{"n_head": 10, "head_dim": 32, "norm_place": "pre", "rope_base": 10000.0, "bias": "none", "init_std_qkv": 0.0321, "init_std_o": 0.0, "lr": 0.0103, "lr_mult_o": 1.5, "beta1": 0.9, "lr_head": 0.0121, "grad_clip": 2.0, "decay_shape": "linear", "steps": 8687, "dataset": "wikipedia_en"}
MLP neurons of a small language model. Each row is named by its layer, matrix (gate and up: input weights; down: output weights) and neuron, and shows model dimensions 32-127. Each number is 128 + 32 x the weight over its row's rms, rounded and kept within 0 to 255. Numbers have three digits each. A neuron's up and down rows have the sign that makes its largest values positive.
Before each neuron's rows, "fires before" lists the tokens most often just after its 100 highest values on Wikipedia text that the model never trained on; "fires after" lists the tokens most often just before its 100 highest values on Wikipedia text that the model never trained on.

fires before: "\n", "=", "\n\n", ","
fires after: "=", " =", "History", "Career"
L9.gate557:098097119131140137094152173187134169153101119113138161125041158128132096126144146137078122096166112108084179091116126103125108090099105120146056090138178153123112121134125133160122151094159173148223165089131139133103139107111154094098092168124111121148149214084163060116146178121161109198
L9.up557:143141154139111131167178194065121180107143149150116108198090178177157057046122121132093101154103098087068121114100118094137127122159147128128120074085137212148182145130051082100156099150097125136122126093159110192093165100144095093113124151132094116092203141195151098211113095108162153138
L9.down557:102130104157142123146114111145183142108110142083107148150115108101103101073147131133102141154165112146101130148075115111113132124129129172169076165105164131126106157168108200129104087102135182118162123066100178120081141116138172103129114089184062106127147116131087075152083128146115129124

fires before: "–", " 0", "-", " |", " 2", " 1"
fires after: " |", " 0", " a", " W", " won"
L19.gate343:133123151168124120166158146098134098155139188102161067079065136173108101159201087142140127124131053130139123153151180141116188136160131135141143085150126171174093092127086105117133134160159115146110064122159130125155154155141120204147100162207133064152167163100173130182130136094177120140
L19.up343:114131098127105172071152093163078137095135098159094162092122140108185116125120096076139087070122170137134105129170197167134097135134067081144119097123114143145134144127088106164135121132162157123134134113132110124136108110152101104118072130124140078164145166130181109119189125121070183072
L19.down343:149105137191162131083058173121084134141144118163114128103129139142145069150118158090119107109128147130108098137114145144102165115125169185156175138175174119110121151125131116097171087101117103140110133152210117186159138101117120138091118123145120087216168112220065105176063183156134112120

fires before: "-", " be"
fires after: "|", "-", "s"
L9.gate581:109146118118155114227084112180096163086116160080179119143116112133148135088127132140114071143076192182189145089129139135130122157131186111132064136084100171181094159074122123125177177116189081145108121114130149145123114081151109092105133118180118097122120152153122088182108101155064107177
L9.up581:142151108165100105119142153173099139110139142176225176127117152183099151063094109115109076087113120114153188101108124109144129058098148094170178106150101112163139112111118114147117205152184128106118104090196154157112122077073087098119155134121153117112162193228062150149138113138044121103
L9.down581:077145148098120101091132123099135113121135076105162130124141138076108120084086093114130101118152171086173116157168079126114174092109131120122093180163091066105125121078079146123129135133108102099165118102103108152129085127143162094086089098122128123074136104097194080118100093157142133049

fires before: "-"
fires after: "h", "-", " Graham", " |"
L19.gate1:114165108148156092186085219079072136157142159120106182139186147126147103091067091148098118145094142156143052137109153199136136117066152111156096096174090112054181109140104161124142158095123169048153179113140123149158107087145130118139140125119098124111092152170085154177113153179152143156
L19.up1:062108098190123126071158086077152144122113066131095148102100144153169156066103121093147159073120132127143128189069170108143068179141156152118117105167119131156162144132133160079087147086121072092152148139144143117152125085114132140142104111131109067131173139168120138151110092140119159136
L19.down1:142186142108116167079122113167139107065130099136103122109129118118113163154151160112171163135155138102137186138151057080123182051132141114096097126123084169143112120090133116168138076135143111131071147117165095096138141087138175103098152127093149093112085114110159164087163152049137086101

fires before: ","
fires after: " January", " February", " December", " October", " March"
L20.gate815:127175177117134069149058159067156137116121089197140129127132101118067109116114124124075129082163065138150175125111117099093072180163165133159141142133091173123117107102059115095172154163126171117143168113128169178123167166096151110095120155100127100077168134164130182097148116140121166120
L20.up815:128157185061075101159078086096111141136149110165152110103075081138099195129145161104112143091199109143138120111120165138120100065141113095171121115105147094160171117150078097137143129138092132153115148141145140124083146148166136191108163141115110144110135121112131153103112148149067156087
L20.down815:200128113116119137158024130151196127095146112162173091132086114149121128098130104128159094097162122057095145123114113126132132163178109096083074113151126119163153117152103117099176117113130149098144167139080088133130122165128166133143193130119072123141103128180112138117110099167131137123

fires before: "=", "\n\n", "\n"
fires after: "\n\n", "W"
L11.gate344:180140151099125126159180145189086198125097173140186097097150130134146148111135166081106132164092122101138134123097157189117126163157153122177118086162137103148141152124118067096161139121110125172137083114154162173096104175199080119123150101139186074153185150158151093130111083083116165137
L11.up344:086135124111158142183146172146118115182162053158117129072077120093087120156106125105128137146123130083112074128087133057110096104138153145090087166147155161203138211114138066074105138177169116137095097103161106158061175141082097114106065115071163094106140154182136118171099126147122171165
L11.down344:102135161087127157164100165212147111103076071155084148093164105145083170111146107096136115128118135159126043156092124150102172132135110082136135114152121100110117170121203107100115129115142134115117058061140124083131133085146134046089130082121170173098119073178098086146156128041173155198

fires before: " |", ":", "=", " team"
fires after: " |", "|", "=", "-"
L11.gate563:148129086129138184174124135125205166143129126139152073074115169137139124122173126155120152143110165066151167119099081114097150111163108162148132093055141148182127135159140149134102099157125142119111138070158080162096068130133186179089120145131122140077124100134110125108121143183141081151
L11.up563:092128182154131111142137126120138096155114163140165127146087088167143213189099188079076155121102104133135200082115144174087118159175115105180121120134153074145093149144161145051172070195119203197104105065187058096122182134159095127138139158157111106147153124123144114167115133123120117187
L11.down563:123121118193153118146116155153143098081174119107115082111108112166070086151106142112116126157151146134107136087152094123081160124117136150150149178130126130118094156166074109064096123090103092086145146083208105166139109112072175108136142101096150098170130183145125105126081124156155116115

fires before: " |", ".", "th"
fires after: "|", " |", ",", "\n"
L21.gate362:108092146177114185127087153037157084139165101097070090156155104149138177117091117101167098143148139182148161084151143127101080128127158089106157132139163109065169143101147112105157124098122087143142081135173110110183105168160170111155162050102131157164145134135146145108108182138131163106
L21.up362:160076108122161071051080153147130132088135120164190170149110113119085085232155091102139083086138124119136076141130094078131114097112081090106157162074082083133062188114112112158136092022107092117044122185129109119110130093064183157101145158128120136120173119120095158104096110134157113142
L21.down362:130163135119131144137157153000149085146128123131072129141121135163154099116117117120161137115126112163119190087093135178145152133080133131177117091135145135123085157053149114169091141144101096111143132100123125115129092123149135150112124097109171151080099083146173128121119156101151164157

fires before: "-", "d", " the"
fires after: "|", " Rou", "-", " was"
L3.gate254:152120090136094068132082123192117126134136167125138148106197120159136115102153110170065108126086117114175130136135234107092137088131123147079167110110090138082142087104154132166170118103171186157147065155184153166119135086136151116113116141104169163174120077121111090149120102104098117127
L3.up254:095106173129075108157116104129143113138112090120137096126183106142119156162091124132115133124124093100179136162089147162095117131118113133144127137120092092106140133160065146126116189096137116096160112132107196117082097157140113083162146140174194112130124196143086111125113082116099113069
L3.down254:069168182149114114122126102070093196119108147116162082154073119116164100151077142148172126148135109152152112131099127165106157109121113122089118156113090106107165098142083071108129163098201077100155138162132166140107172188119149129102119081143144068139102146100182087128181101155164154108

fires before: "-"
fires after: "-", "|"
L19.gate557:164160118064142140134098177087109159106164165120103147116208155100119085093091149100118098126140115167122157161195125147189158126131201102157110103136126079077156171168081111147132093130113161130132178151115144133150118208070169166171105105119110090172163121146145151224188146115124144142
L19.up557:200118099101085158150135179148040120130154103107143124091123103097197113140114104104123126090136179131115081178208095181147093122172133162103128127140133062148123136102125169094047129126180132128112194136092143160093100119167124136068119071060126155124167128099125124182102116165109161169
L19.down557:190154097120110115098115174174056128167136122083123140142090134124116126109114115071103087102148080109104075134036101077148102162129148186085114147192071123084161135124137120141076172115150158158102191101118105138144062184046141076122138091129092111083184101133090149170067205116156089126

fires before: "-"
fires after: "-", "\n"
L16.gate574:131159152177119180103088124121074150098158154096137129139193187043137141116077092138098114106080118171143091146113118116143187185096129169063165114137182103119126174161174148148084141163126112100110147136101160052138173179074064131100086104117188139174182142155110140109169158163097186122
L16.up574:140133090183135143095118084135158181082145152132144097174120173087176102090217102148148116121140076150107072148115174105104131140169139093112118110134165175155134095132106153180093163139144153126104138135185184153064124194119113149200070144106108149108194132109107149145133099143138154110
L16.down574:175190127146136115121123102077151099176090118098095120096150184089127070156114102148082190101158121139175105162083119103092040129142152156152057127113183100122152057148125130144154116101139111157152143141178217089150131197153125112138113091138113137101211139113103160151145093127043167112

fires before: "-", "ated"
fires after: "|", "\n", " the", " cru", "-"
L2.gate376:094053082121120124169141178140129144102128166105128162169191103142152146066135160168147118125078116078126130119138140073164117148153201105169152075105099100090070122139108117154188129058170188080156108141148135210128100136044115114135161151105139125112097162161153090134137142108089075153
L2.up376:103107135110115108161112153189121122140184161104105133147138139085119143075079139210136135131085102069137112101079189134107097114174182115131140120093102091116129154064146096151114150082122102108185029113139152176127183113123101137135116160104165126126154191088127074123131115169087066147
L2.down376:141158154138110129180128175248106171119190115129139137139131160123181095130069194115106146130132169100114071153053177132074112122087125078150130194122119147130096156091212150139117160084113123151190053163100105198137128133133116080105173121101109137114171211175120071041099114191163096110

fires before: "="
fires after: "\n\n"
L10.gate757:077049181143148135143146104144133138143149165120083131135111154101059145047140185142086110095121105103101125096134136099091135152112176109141126096161147101110130125122178066097088132063139125132174138128189124152162148120144147162111124098201170147128126200104196090194154103126111118089
L10.up757:181122094106167117149107158136153166155098114154149119161107162190152123115139125139136098130166156128120097105110071125153111170130184159131052123167172187131120153121120090078109092191190107180146087093153145100103129188124118119166116103119108093143117114121123196191089137096092111117
L10.down757:110123129083124164115088136194179105114126086114136166147108139101095075166101155111123133114129088135136062126158115103185124169141152095164144082123137117153104113204085075103145121139098130184116107103182134143088168091096120122135145119034141123119167127123110145172120163159091115142

fires before: ")", "S", "T", "C", "N"
fires after: " (", "A", "S", "P", "M", "C"
L11.gate550:084128181200137104188130158072124110167115091153076115150170126092120131131163122151087138092122192111152096107111146094148129123083132201235129122093108239156093179092131117195106128120143115121074123112188159154079113164108123184119134135109146071098135163096108102188089093117116109124
L11.up550:068129115143086126100101135200158120172129142122149121145100132149097087119126179099138118095110087107140090150111142163162200115114142117122103214104115115119098106135114147108156104157130139119136116055106164142100133123127133123121084136148118085129132137108161167136138063144136120142
L11.down550:164176152114206152060144080090095174187142122159136133119126123146103175186187152107133092149173047128094141108121120105067139165111141126065062138097152084109131081070097128108145141190155082091090099129098072119138111090116117113141144094157138137097150122154158219161125149125101108044

fires before: " |", " Bronze"
fires after: "|", " |", " high", " mid", " Silver", " the"
L15.gate704:155170181113080128111118126129184135161183133134085160119135076108177139192142091083150127152158133131149120146184174122138078162163095142122116076128090226183138123132130121134110050067134127102116158127152100160080150107148157074157093115111204153081097129076214107159112128098167078159
L15.up704:119158105114131157105111162150145118158136124135205114148099113131110181209160097102135156128040100099158111112132142088137158090116173118073150146159104162125133132170049130146138143131147156128098068112099062081132208096075106140137161122068197116087123135138145107106110122096091152178
L15.down704:134084168135136165111123137079153160077206120138118093105160087119142120158089129147170092153170116121175124147113136091171096140161100130129121102113105114177138155111117071140144147121077160125182050159131152083076143106108101195182128131107131128089101211122107139081169167122112118128

fires before: ":", " in", " of", ")", " Total", " office"
fires after: "-", " •", " a", " as", " (", " the"
L21.gate810:096129113127119120123078113081135166111166107146122147091125119132137187133124119108115159153122074114117115169142113122089093088074187116219141092104103108054143127157157129160110103145123092123171149144154137069113106186098088133114141104113070158096138178122095078092136144124134157170
L21.up810:128100154119172125165132126111097126111119078119137190174153106142110159171186178083120093131096108174154120167120121099137109149130130166117126120107141134187120079154137138103114180124131125099141092105125097140092088091150151079094120151129129095125180186172063126119168150082103196173
L21.down810:144162126149153134170159090148120095129158140103161185138126118171154111090142090108136051164113177155067140191071117104137109115144168119148129129059178127115152137152109131119118143079124142101144140161105080105168117115151094135182148110108065136151092128181174047206170169120117129109

fires before: " |", "."
fires after: " |", "|"
L10.gate548:155207148128106101140157116147083087160137149141134151154122124097065143163180153128147114137119119146122173150124118168125180120117128193148108095082126141197092119113156154140196140148093133096120180136135094124072131130126108114177156136179148086158158159154144109127091092131101081120
L10.up548:087133098174119099087114092137125189168097159106108114120140140141154053179131118146148179105108128133072125112117146186152156145095129150099173143139078120144124122094180163197200127146102107154171157151177089057125161117134108116143095137086137129127102065102137144173044095084103108168
L10.down548:150145080153159053107090142151127109161166123099119159089109123141131150142073139086108113136131147114096109118148084165171142126138150164097156144132185116139118085124149106135156083119130143109116122133153137166169067084132101087112120104217135109147210157101149106100140136104122094186